config = dict(
    num_key_value_heads=4,
    init='trunc',
    final_lr_fraction=0.02,
    z_loss=1e-05,
    train_tokens=843500000,
)
MLP neurons of a small language model. Each row is named by its layer, matrix (up: input weights; down: output weights) and neuron, and shows model dimensions 32-223. Each number is 500 + 40 x the weight over its row's rms, rounded and kept within 0 to 999. Numbers have three digits each.
After each neuron's rows, "fires in" lists the words (lower case) most often at its 100 highest values on Wikipedia text that the model never trained on; "fires before" lists the tokens most often just after its 100 highest values on Wikipedia text that the model never trained on.

L11.up258:532458455470426468526493459557503496495522464552518534439506496459495507434483493479562532540515598558488393416471508454470510518468533502492433484478534452487569500442518548494481550522523460499490480469502466536543492496523545575517539493522485521443469482522477461493472528476555454495501482503425544464472522503545538517485459442426544453496509537502510517480461448508474391504509549489468482506527433509506588526554557519482555602386488506454552501477472531507495559490471504552549536495509528429504517539520497515458553474553553462573488498517500569461515529467513441495
L11.down258:502473467487602463447490479545496510534423496476482503588532489580525559528463520408441540510468512442513554510542491428655478436502493510471518536507499489506410525499499466540484466505429546493528478501434458415487580497448482426551474543430529548556465510493493518458518517594468536490528521410475559491504498554541474509519542498559469528487572467462525537545481502444439517479488508551503477518541462457575470445540460492456559464511531525559473491524520470528536466494500489487484468414502501553524440417493495490485505510531527563496565491473482489541569488521499567531
fires in: "early", "international", "june", "october", "january"
fires before: " ", ",", " l", " A", " the", " c"

L15.up107:514567515477568439497535454586547539450500443459474455498490521533436498494460524522527535555518530530472451456484521510493522549484455468539551492465448490469558500490545526539531446478458530484457449443421460504513503510466556454478534501492545552419527443505529484475501580525453484503533556511518457545526519543473511554472432468487530464503528534500468501541509519473556519439506448473534479509493519550486393472503509535495554574452509481494499451495463422406543436475543517484476568530538522441462483461547562461525585523506494508582579549540491522497512568502450475519
L15.down107:577485496552578504471484452554555443503489525512446481497470444486465516521478539493514470498496491537490499504463490486605557487498493491499490512505461386447541505447500475503511509505534474521509471431496495482488446574490563492457546495426510536507539559454511450450463469568456500495472430539445539576449557550513550480526495456479490469463543512503492529465483506505494576506481441584462562501456475558521470522445534490466537529563526543508531506457495515503543504541488448556452556517480480554430603518468486520596458396523468517563408491538425482539517479515513534561
fires in: "november", "february", "april", "august", "october", "july"
fires before: " ", "ru", ",", "il", "ober", "ember"

L8.up238:595507414498493470472442439526538532464489491509451595500476436454502495538469498584507503486478472473568533484505520462531488533400467502525502574472537543508529484502497563442495481436497519510447484508494491551536610515487500537455558500515498486477518460465550490460503558530566477503579555514490463413565478584559557499479503451512526451492494518515468504517458432493451481485436458499491514600528603502457430503547512484468487536474547453486559446542437506511492524503395493451470485451535517440494533505512518488534600517526519502535513495540460463549545489563541436461
L8.down238:495502454466483529413525555535537430540518484483547531446499524465515434469498485457513519480451413459507448544453542524488447442439484522495514511477518477488524574502434495525484576433491515524493534451500448534514439561488500445563557561571438520491500544471502531490563481505499493474470507505509485447507595484521483428441475571546544469432544527448570530487586533526538456450583496546517427494414543560537538501550561563569507459526530488537519499488497557557481459485495499550455491462433496421469500473464531418564468419537500557503461406518489502539546536529583459491
fires in: "president", "present", "private", "represented"
fires before: "id", "ent", ",", " in"

L11.up206:571542536494577517518481460472491587533492480431461469540543465497528548516534518539519491490559532488492524524459515484486535499482490445462514470490451471460522446443538426571530548481497536520560513461539446477582519482545492489452525475515521562452577475583499445515430465492571506476507538530479454474516503540532535521421495406519548456501478473538466514508475505566511464384480497522511418535492487506578435531485501485498487456546553551470417458500467566546562459549421517476531483464508518495523457422490562462479502484493565514486521517515503498513507496453421459531
L11.down206:490518518533426526541476484560506420468505529555538461551482473480528447451487553543481479481496456507509553497464485549477462537511452467480513489453564588540498543447485597482469481498491396498508532508464495538422536538499435551503496521436543531501480522356569540450472534492450519505507437538484518510438520449511457518530547471491491506532526492436521490507540490503454503524498504537554570467501509521444486499505486468512546506473490488518630555467517406466465561505583485540513534505518484537462475505507413504546518526459469532518533459528503509495452459485488561455
fires in: "division", "given", "athletic", "age", "kolodvor", "diving"
fires before: "is", "t", "en", "ing", "od"

L19.up286:485484502520489466534458550500471493564478485523455465564395514538471577516489486450527524514473538466498522554460507496542512467507440499490492518498532526502503537521583468534529545486503544500448489520497520494516540516517469514462456507429464477518534514460528543512486538518497503501499546596539452483479398496452540453480482472512580481469508481487488547516560497436456505498498455530523476623479530408535519492515589526399462455448540457500536535524468452503457522535437529491487582559518533487484551408468480545560468516466534470521591483488506572527483497501489473459
L19.down286:506531464442444453519449497515553460446516452408527474498517479429537497578492451487528473585509488464472498450524498429457552428451493460554522565500560444494564535501504550482459516494439484525541498504440499532513487593518461488444486518544505533548503499534490500478514529543438516482484464486543513530473482515496575536508434563514483516510529481504583446539548486540488543544388492526569529431500479491472489465432530456445471427550520571542474531520550502492536484536442549520481547491439377527521517547512469472442516457473492534455486483528537439495541487455474478471
fires in: "would", "went", "won", "wrote", "will", "claimed"
fires before: "ould", "ent", "on", "ro", "ant", "ed"

L19.up439:449499474485497483560543423526601439487509499477478522520509528502478517442473439486503532499486484470503508419487456544518505518541504508544454459467531454535479583394480497563539473474511479540490435550508528509482478497494492508469559447541546582461487422422519471457521445485549460513523513531500533490580444438548511561541560408448485545577497589524485479458515458517504480492466541597565556549503468468535467453528515458515519522384481482431543470507440488486434470535498524543445465544496470510469462434531532556471506437464505447563484563498521522419467591443494494524
L19.down439:471474468497533442518475504523499514496560415530551434503526522445461504505507570486478444486494516543524506562515555474491494505509489502523445567457494513478535542542475506442502546517470508512517549482489534482512466510496546483480489561483499565478472517555479451470460494505362477527481611506475496465386564479494528465550470526553483481544500541477473497522521499441441474503467493451488472513466475524533523514468532480504507482555478498509459448452548484558570553434474456537473530463501475475568466462520516585491476523500471524484562475541512526499519410480444532505
fires in: "of", "november", "october", "february"
fires before: " the", "ember", "ct", "ru", "s"

L8.up391:533486501484447480556497485456509492506438490509484416576484518544482540490535472423502532521525479513561525445498509504516487523450561457453537503484527495539518482458517560477496458510539466486491498612556605491500501523490529535471563559503498399473472450401517413486524536517477454499524473458522573521515465441525463459536581497508516533490541491526511504556496529528459481470524497570515528541579464434393588490517482549505476500459451445503480588461515483440484604535450499556475507511402507471557525565528539571508500503415528488491487552497464563497486563496509435450
L8.down391:467467468507519525516538522487509525533520555498530571470494430542495470494494517467480448516478460407416464520508522508574552499574521509555438539510564495523524568560463486448586448509516518528529446490534511450484515462500494495564492485505476532446514481572495491495413527593522459415518438516469466526522508470471591467479583487553512521499387522490550463504546485457522518481491540445459466447474555583523526505499570492512438487495520573504493432490485502580490557522489498440506502513544542439500528468468507444465537425487495512498472485518539498519530505494537445463
fires in: "when", "where", "while", "went", "little"
fires before: "re", " the", " he", " she", " to"

L19.up57:551538464586520429495488506601533475496481453491447448507438436504520578490546496471537525556488563550441536471524446470489463577468479439537451528514548513483569425483438549490540471461489456554537535497519456520476520453506455501412557483505506506435465473451460451527488568475569422533555458477466518501539466484506489468466583479486563471451500566488439502575588457475474419519520510491537542533533470528510466465466544554481527544488524472525492508519483467501558470503464518540459442489505502560512482548504508520545517477481524551500576579475410518547495523473532472487
L19.down57:449446477488522504490544499523464515451558492528467482545512578554477520529487556424505489531537509489573463472483495509501531443455511533460529566491553463456371514507458500503479452458501496528478536425505491512490468516480505542578525493515530453483510490514459479482483468409489446585496565477493434578469453535558513489534496551476445561480480486530487554484469484510491489471492424489576478513462554519529555553507490478442578473538494530500428531497540541543522533446463616478499502474550495428552455437432518501476519447547494490453410437472514461501583531538443518514
fires in: "president", "subsequent", "subsequently", "previous", "division", "seven"
fires before: "ent", "i", "al", "is"

L15.up297:511566547564533448492420508475446513574471462514438494528443557456471521507453465509510525436493559530563565391539435488541529554522418449540467475505560575515552466441485592464466458463502473468524466608472519457489536461546452510478504544512527499513531445534499444517552484552528484448618505526491554483462515500489550467494507512522495433464464538530524482550497492501534480517481460531562480516496526502521535581530498507456529473480558512519499501470526459462604479489454501499469518562532583494505536453503470475479544478561570553485518514484491544441425536474461463472
L15.down297:491452525441435490452513509519494519469513433449489478548600465531515498459486561466574470550535555436532429538489477493522452498519521468519551505483542522496490515443451371576532543535459499474493449515543547495520548589442545574516545489473557487506516509501524506467480533519545543453438446528492450468507534475428511493480476524570483549481481519480536457518531486489388510528438525452490502483537487512514426547453466515478470447507527421513547499515523497507496453548503479513507478500489469458495506540505469474518439480478474441546474575524486420537570456443418565496
fires in: "footballer", "father", "football", "firm", "finished", "professional"
fires before: "ot", "her", "b", "al", "m"

L12.up956:476466505487500482515519480488482461511501486539514557470440514529497487453529545472520533497464464476523453390528502515568466523477480471589433508508523527533510549468488522422496469512506484497482414522517491513540548468465454545447538529458557533510452447482527390512523547519491463534566535450471476509515503544456548540480463527437472450483448582613446555559532412426487496502500493489482529530511611508482462567489475511509577557469589467506556441522502420549520506463491487591486446491443551490517508481489494538507544547500468517618507468455523431514574493551528471515
L12.down956:465476494480527514472480502500524537461549471467532393492517472415527558561531485549519493520565538499520522523494478550469547498504540534497495472508483462459496473574454467475491522462503535515475630548533531526469546586535531484509488525473529532503544515507475545536467465461514492516528496461467539501448535455486467491540502456598487393441514452481529473472506646564539478482461510572446575496502535545550584514548500540508418389460575522467466497517486558455511562521493498475535556480542495475542563454534424542552475488491505465424517511481456480484416468455507491493
fires in: "president", "april", "military", "population"
fires before: "ent", " ", "ation", ","

L11.up921:438517478473505472508545496511559497518471415513499509530440480473459514502453480531561559513541536528543497493477445504491509513482516452485555474524392529432465519461523496516457497535469443542566492490501477538513528518534511528452458499538557580469407465476566459513433585511556521523456626514553561519438531539505533582523421484480476509487529538561475497502514452488461490469509493545510532512566506482489469530501431439493536497399533482510488450546492420495608528565487511469520541491541565446465535535506523442439506462510525529544554496506456540502542569452567508540
L11.down921:535441481549500510553454531447541448505551484483511453523513421492473423468552530522521446495446475476477470499474581536525468537563477493524486508493566514566568519445487527483533513470462512574477504515549485534537505534498442499433505596502442465547561525501489572460576454579514464459486509565521469556456476451461441451503499460491455425604426430532528523547532596419496523500500511463487487497508524524516412513543496490502490431531500514474506498475543514466457587443552488497532511491503424565480469477517460533528510473493488520443510526488574553530485432532482423470
fires in: "april", "february"
fires before: " ", "il"

L8.up365:527595419485509443472471535499509512513489445542539614492537472524520523553529491502516552514533466463554489430491492435514467499489497472497439547528488499542530541494514471503464476472505531481443458511538456563487578518528520491433600461469472514495464526531515460449520601557511488493520508563447462508510484443526497543460431481426452427447559507577499481507418493539404489535483524507515542594548508512472506495486498466561558521446528428456494482474508447479476462506499488453484578468487500421507546573525525425436530535498557523515514526538459513500526520495528519517
L8.down365:517439485555576485501449497522556528505504472522500479526546466461438450452453526499493502465506460503477537531450510478565564555533515508495559529473508435507487523473494610519488439537529500514470518474472517472504448537474549526496587510444478522527493507398494531492516490476447488525460562484598496537421527458416550465539462513464508570481473497478529510457536544473504520486561478536481441485429478536550526471503528575456523517534478477527542501437479488552518543496455494582510532431507474475384612535445503515485538463507470472567454442522414535519521494560522495535
fires in: "april", "present", "premier", "march", "represented"
fires before: " ", "ent", "m"

L8.up37:495509519491523475621545464485501518487501509500451447548518533514507488467500497435493441510484457464476478472548535552553495498497478422484458544498499472570518481469507539453531518459489495525522487527535558443537484498464458537515460504467532489464444501371508499509522558485532472462453503538503540520551549490541573460502570506553462586472514505454509591520482449527450552404488524504480443464556515437435492522454446471572510547422473490501497559514525517492475584539477504550481485604419497450568514545484526482439517492462513518475413497530496558502510601508531446534
L8.down37:472476462528513502487468572538440474512511462580527535507474429554469551485511469488439490511510504513492550522494514443470494527500524504502507568517580522513441559485535480559540465507481500510479480466572514466449489470497546544498493504625443506477541506593570446488484494647502488488557450488460538530529494468462509433469508508547516483446529577483518511455499501437550505496511529528481496467486506499495580505415558534435452428478508505559481488437510501553531533506472504449502448587495522489521511496477554489467500460511525462506512570476527584476408452521517535527
fires in: "when", "where", "while", "before"
fires before: "re", " the", " he", " she"

L11.up497:508534534540483442535534406478499529445420524448522440530492456570476523481528479515517507508494544448483485433522438530474519534484515489520489570490539511494507451523500474497494482522537551544527452508519601450517541475494457510522507458515584510435489476462565430469478456507530458464505510557509564428621560477522460560466491440503529503527583606491497514527477500587416447452456514530500572497548491445514472550529480505483472570487445458502541564521473472524519494499425512520508475564417506469469467482432521507485488479439484468535406534483526608486516542467484534530
L11.down497:520496458539563530483546490511419502479515479548562493585515519585523544491457402474502485507520515438492596462522560391574498571566446517529463533501542533505521520531501510511526596515511497485475452412498527470453425474449524523492577493512440442436518511559563555488450595581503456493530476450453484482467530473483417515503564495507434474509502508499534505467515455434489435493517494483535431530517499550450530478461481487432500435472419508544495476530525508496515497472477524466464513504532496466494545481513580497534490462543578465540474524499520498510532460530471477495
fires in: "several", "third", "those", "each", "this"
fires before: "d", "e", "al", "y", " m", " year"

L12.up964:484564437444572480438476484518497484406432474449476495567600503502498503500515465463495458581469555550506506565560491523455467512489516506547453518484511486516528463416529514492492499424521554537464492476488518489573601490479475472511538532526512449506501471564471449470468522547534484455523542524478463447540481574561540564492436465455451480487461488519500462556444470491516459515521445496548505557534484445565460505550482446503465523543549447522484524568529479554528504529453500478449542446492469450475515443602557514496487518501562498550536501500511446450545496516528450494
L12.down964:423525501598513498487526508516482576522483426537558479504520463550453490470536486497465561436537544518379501549497528439507513531535425513523578443486543473422415465540505490514567551459468511455549527451516522538544439500452564507438532533527508512580558468518544542454532500454554472477568491551495576485478475513488454479539495448505516475506542490447494551508456533502497445472466544488491551394493531495494544498465436490457576505469455489489446526487514506516525447525489508531528425514577423502467577500477476587493439554504525489497521546459506470504445457502454477428
fires in: "championship", "children", "championships", "police", "chile", "church"
fires before: "hip", "ions", "r", "ch"

L15.up679:457598565461562531557479509442528528580449470564506451573446517482473541544547501544495476468522447439523537479504476497528523541437515465519516504493528558524546480534462599502494512502526528497587489531471574464527542496490463545506505468438507576429528439509519468497556500545543512541580504393500528541470462476441470477489455477505474461519454467547487521500536497433529476496496403546512435521535537562543469530404488535427411501472462460480581499553496445510520512466532507555507519528474541510511480449469470468545523542502555512532480479414524484499458518495477518554
L15.down679:481464459559436472443520527513526526490465436449533520486527422440568457495524501485494543540480505469482530575471554545511420554589542482496555485441593452454510506472525466529488524474431461445487510507550485565423549517521524393437488411536473485566481506540507538517487510499492527475439492517481468515538557519492481467446529494535467545519448549479573495511486538531466482552491550491508556456476468527441582485480440492474565534444514496540570461495453498495491490574544559441513491470534500487545465505461544485529486496453488510491544528555488533548475420462463465536
fires in: "footballer", "total", "football"
fires before: "all", "ot", " |\n", " |", ":"

L21.up725:497557535504547467431502449546450571540463512539502498524508487502556486495508463500466433514514565443470451525543541451500503611527473449550439491556539534535516480458467546535480425416505531499473518509498544520471522436463479552503501475407448521496477509498540540484562482511488463479538451397473510478519530488546489483487489513552506469475546568476481514459512479479500502470481480467520436586484541551486404533502462476500579492520425516503553459496498460509530510465437508486541512467550542521524474571467510514477509585469557549529531538518506531480469564491521490508
L21.down725:520457509484443498475471469541511569451416543510480531560535549549528427522523444521555523526505443555544533551552507463488475422523495511446545445402460500560485515486470543488536520449467519496544453513541452534436588432549535459504458481528477488447514518486534511504465501543530496560500521529545504456593482516467527428514551518472449538442423498544532497527505490485412525496451495511504554397480475477536493463506549514526446491516496435568505522495555540522515473495492491501457424521511499529464499526491515517544539544470478576515504516543523442468464520503461427475
fires in: "an", "any", "annual", "politician"
fires before: " in", "y", "it", "n", " a", "ot"

L8.up94:470501481539561478518513434489531536418481508477418531517484500540570454529489465468510488512503447532489452510574484449533548490451498505551491557521487493481566546487487475513545428462569468522554522514465478448579578467471520538451541516514568511507536420500479533400459492498504458468499501413541486512526470511507542525548521519486480480541453524539482478465530519445467467461475497399492491452546509569523477460492484544430590535482467502487504513552494466486508465528518485502456497480509562507498546472557518437521524528467486454455475532555480525537573583468534544560
L8.down94:473418501468492554428490508511421522497471477442492429573512468535496538512553512527457491454533478534436482521490535530466510510562532474516483474526448532443483468529558476503571527572469511542494520397495515581458469499458548480468475527531440459515507536568511431535515502506514525470504548491540452508520497532456503427493552473574569472471481491433515488480435503490549452549605530527427455453494557509502529534526496517495444402540499552499517502434533456526498523514529493488500469558505451562562540527509457525501412487512488509489509470469514453491461406594488484434
fires in: "1", "0", "2", "4", "3", "7"
fires before: " |", ";", "2", "–", ",", " |\n"

L21.up618:530511521553535411467473516528535511448498508503474457536544454530505490479560498494532520543544550529464481475573471439500564541536502532565523558554525481485540464528503521461459451480508520484426455447486480461593509502464547505515506483452474442450569501455545461424426519529432486406562540558484514513490560476555528492481542518506549489490513495524536498514433500497467508496516420448542532528543477566486467508415491543523535576526498487508575499553520522471489488507516516513455596500465515495509592502508507425416554508533515472498519477519540528452471551458531427558
L21.down618:427521475502536556559400504446500513466565503468485546561430518407449560503476494501472524468470456503473481519456598550508467563539447455552498499380532487491459465528509503474521506447543476529492549498553537492451457491599552498484431440475529503462568476452481540541510452521471477505531484547518508464513518490478512419542468505535516478568551482550514524493501523513486527512415542486438564508408484521486461509519545542489548463560568440465488492457475414531467467497503560496480538453511549533509558479465489519518426537512470509528497475538490459514495547511505553565
fires in: "april", "may", "august", "until"
fires before: "il", " ", "ay", "r"

L12.up143:544501485500483468534444468494532561526472532548487421587436459466463499487473533475521529533493492538477522488498496448538528552520369422497517502495524564570514463585489538505545438544409443496516515543441554412459506533525476491500501493519524500430488466447558498477515533536434488534508506498497458524515524490472539455550553510556522484467515536514495515497540480486501507565474507469459494534495519485454467553462441468549487525430479464514543467497537480472530558530479504405475531580350520424568559486543490502556533561484464510530443491515508466484495548485484492489
L12.down143:492539453482554510536573493491515467470512502462540542465500516541438483514560410471483478487527512464518477478533472575483457520446588465534484544501429515451506534444494456477452558441581541558535489503519487557561460461437518521490493558526486520560455512528463525544478545426492425512508495473458498485562561454549559563470483478454403524465495459482523445504418484535458518425531515510537560480522388525548534457499576515548555550549462578517461564537482449481533447526471492593437474418531524560494490558449524474441478476509520542502527536442469476556477578507525483447
fires in: "several", "footballer", "football", "writer", "switzerland", "challenger"
fires before: "all", "al", " |", " and", "land", "i"

L8.up500:508495441525489457398533452546449487469448506460496492518535429458507525445460543462544522518487537565481510464605447559503568508489505455477504475471487475491568490485499468533527528533495464548606473499447466547476499476463507519491523420489503533468575461430500508466447585459470486510501575512516510459569481545454529569533464472510514570478550574496474504497488435509462531519509464503417497495494559485519438438494499469554557515465488487531503502514521485524533386574515497502447500557568496540481510553570503525469525500515516481530472484498504495475511510464480502507
L8.down500:523539474418491477579441526539437507500475389455506503488485496525450490507508431438517437557533414492532515484461527493491464518552527502502518567482506544542440455515534496540497530433523444515450493438559483516491450522473411454517518495516495513518522502510604454516520457542460415440467440478585588536536506496549477494473491422528502517593506442518527493517519481565514518512461577520555513465525463533456596558554414524504544494495506550462513498495472593533507508454471513454581504402476496485530518490391495477512484541487475479491446522515497511493490503511515518512
fires in: "february", "april", "january", "military", "secretary", "mary"
fires before: " ", "il"

L21.up992:476514428496489527507448502507443521479466437474507515541447520539521548497497464525484531512578493556469512508524505503490524516463513462491563495525509469447556556546516477578505502492511510490516560512531526453492478490439473599480521573543492449475535456453498445550472559505505466528547534469505472488505480465472413486490462491499525503488575462556484520569501519455499521567529460531521444528430482510539499461481540457457517494434585463515492467543483479548521454554546496491509408541481506547505499445541548535488504565492422531508596442450466498532485559479441574536
L21.down992:487484568476479529453484497481517490528493580501480505459446473478433512529522463452541525478439439417571540489486513512496511501518512475487485532432444515613505457578578496506520527464478464529586542458496459490479478527475523475583568470460541532488541491575530585528533446529554510547517499466505483469432538534498530510464513528488459533412465434547499502478528655561452482503590540569523491550375487485473506488479518464479473536537479516509445467464519470495457546469533539544506573489519515446571435460547538525500467490442532487544436556490491493402516430514531560520
fires in: "1", "0"
fires before: " |", ";"

L11.up542:476502401424481419452508466520531483460463528519543502547460517558479487511448446496587510470477523507472558512530544484435532504502443463519467508521518517517516474517454496473543543537437506514431468584471554577516515457465496530513486492467518522480517488522484438503461487557477455516496468552504449492452554527568518539493485476476481504447534482553485454571428454538476548479513477546543538532539480435461512601535531484473509545451556506497516486525414523524514538538467517393498418527472513470564610510542536555519534515470532512538486509557530533481495505529504533537
L11.down542:554482505520431502528518535478459478558516510486389471437436571512479506467559529464547546571457453517566517489485489508540510500513550521513526542516394477486545552514442473486503476458446494498478514465480586489476503451544510463476482518559509550513489453490480478482521469499504482438430494491481528498597512461446501470458492494474476452461499453461525443421521514508525517512610550501461437459508568551529493525508479518571487489528514510516431526504547524583473551491516494566550465466541524539468457456451401463467478542523462549511483513525428495536501593513592454462
fires in: "league", "championship", "received", "china", "championships", "clay"
fires before: "ue", "hip", "iv", " |"

L11.up26:452495418432491423448484471559485542442447515542447532542564529529530573486460450514503472551439489453489444451475482456464517522534596506519419509516482499465526476518547453557477491470518544483533472477530488545555524491512543499573526461459501473480515484502518514483511518478501448518592509562431458529547542469486488512484535519493482544469546495499463473504510462449521434492480465574436498506517501473531416404492509526576567517439498423506514454540444481544546483437500524551479480448479521505422517507492538452553565530566489468504537555557525540466510529522525556541
L11.down26:512492520539506477494472569499534421533542487455499473433505500525496523468499492444413547457502512554502535531607446503495539532521499416518446557499518518520448568426447593524563482463479481492494455491523510497512455514430532455422474525530512492527529467422492465494504538533491507509490518453519572589467451574545485486541458505526487504596461597496485531465502454477480523489503512536508532546529475438436539446484489469450402525569516562481514471523528487567466506524450495483478510604489390490570506501434571523477446493493489507503487517482508490491405506479478422490
fires in: "april", "december", "democratic", "did", "march"
fires before: " ", "ember", "oc", " not", "s"

L12.up995:501487503455523494526467517565511534463481516506393481536505522478532485544445442541523517475525477597559478580506563468468527496446457524520547448499565506546458579446453487472478546479520516504501460514533574488516482481463458516523524468599558421463486513456541483485502519478480524489538519531495512487530524543473559440483393477537554432586515473464435517465521466408511570523543533467502435492496554478534513496527593487432527475496467452557487490499461427478452486545576508480548533501472477529505565457480486530489504485576500516514543476476504412533426570548486517469
L12.down995:507517516548484463468492435440473497523503444487582527470484460548429489490567528533529527528484525461442544470486450537585507478513564489534454549523428536578540450529539485518530472485456520476473560512527422502465519547520530507487468577403502545519460478529492480545429537533455469497468536475474495460449437460530429545533519449489478533437569496429505479513451499573482417502429494539460563484536452481454477527486450557499492538492554571444514459513509530559511531464414498531474486524493513472531492515549562506457514569474512523494448522546481552466558446403492484533
fires in: "college", "celtic", "collection", "certain"
fires before: "ge", "ic", "ion", "ain"

L15.up596:541603547526468498547481495508497492466449497564517493616496486533490542467482483469500525539428499500544602509552488507468497480471465494601446510483490472495464472424426523469571475490501481513512471580513589464491528548503459507443474542459518452511523530468466433580411558501565465419509518491550521484576543483480535489494457514460542439540547476521500526493549517539454503575476507540478488481482472513493469477514512473527524497445487441566535522482516529487521477585463496496471567555468466468499512478538528542473529567487509505549481451503502551479496519461437440416
L15.down596:454518488482493458504447453544487453558478551538443479525514547503433492555536491472502463447524510490490518444494483502470521521582456488472568441515491487537520473477515494564404501490491454437535466540453443475555471528471468453470478458524511513554391529502497570625547466513491600648472479578498404475497429604493518509510476506511476501416528458493505550503475494554493528519491511453494491484451530497554468486481477516425476487472545555447455524509466507453550488475539492496506469513538533551487491489540468480542501475522521511449508470528469486511489528522503471539
fires in: "before", "where", "would", "when", "went"
fires before: "ore", "he", "ould", "in", "hen", "ent"

L8.up371:453520499494464462471527583507583526451508474584534500534485536452538492481440514615515550493504549547539538412527496458472520514504583523465478476498537565505532488419570463568430553496503536525544490524532499488494504509517483482498490442491558493499502500513479481523480573495518498564479505558473485597480467485491535508461429457488463464459481549490535521521437470488515524413544460509527490540491538588502501408503493449460562489411522510500489464538501467465584486486494484492474487504590536396474526513538449544439548463528473580522547481543463504482441524491570493492
L8.down371:553512522525537495454561503529515464541498492449535528416547532534493546532478564461441528518463435388423492540511490513502407418540440473529528561495447391430529524567448487410525441486551509523456523476477473502562506511523530536485504494486501554518545492524512553502477454506493490369485433455486489518487510528540462451520520515510556490496542468538503581532539471520560514516521513439554500490504514518549507526543477520463504509568499580504532527480492457476481508502542503504530513511451481585493546545477558430569534465522530458508471597487510536486534479523422562514
fires in: "february", "january", "english", "commission", "november", "june"
fires before: "ru", "u", "ion", " ", "e"

L8.up985:440483461428479480581529492551580477466449520466438406498465504472516473498475478497492446577468437445437526522490486563533511496522521443520486523496441488469505530484455469522503483493575505531471490496464610516496485497448486507439403441457496468515532512365519469465538462509501486431513519535486556559525533462564482490552567503572566523498520530488536468548493510558470508517485496456502432435529570495483471491484509457551509574495525481454538514495425548510459487547461519474511480526464576431486515544489511470553522573412505439518424511523541567530569522524514469491
L8.down985:516488524543486524430551521493413506551474433580565531587499491530497557530495463496533504474479530541519549478508495455464509476515504528564469520491610508525522460502582459510530498535468477493459469542542420509468521509498516512517547501544483505443473519560528458489426556530453476510482484459523472518465455552430495480432510539509507531471579560501497559507503441416546542531469518579547601504523473535466495506453533525430483456515460473520479493515613480553482474533481502527483463517499492549549487431528492520431490453526507486467549465476482494481399484499470521506
fires in: "where", "when", "leading", "what", "while", "window"
fires before: "re", "ing", "ile", " he", "ow", " the"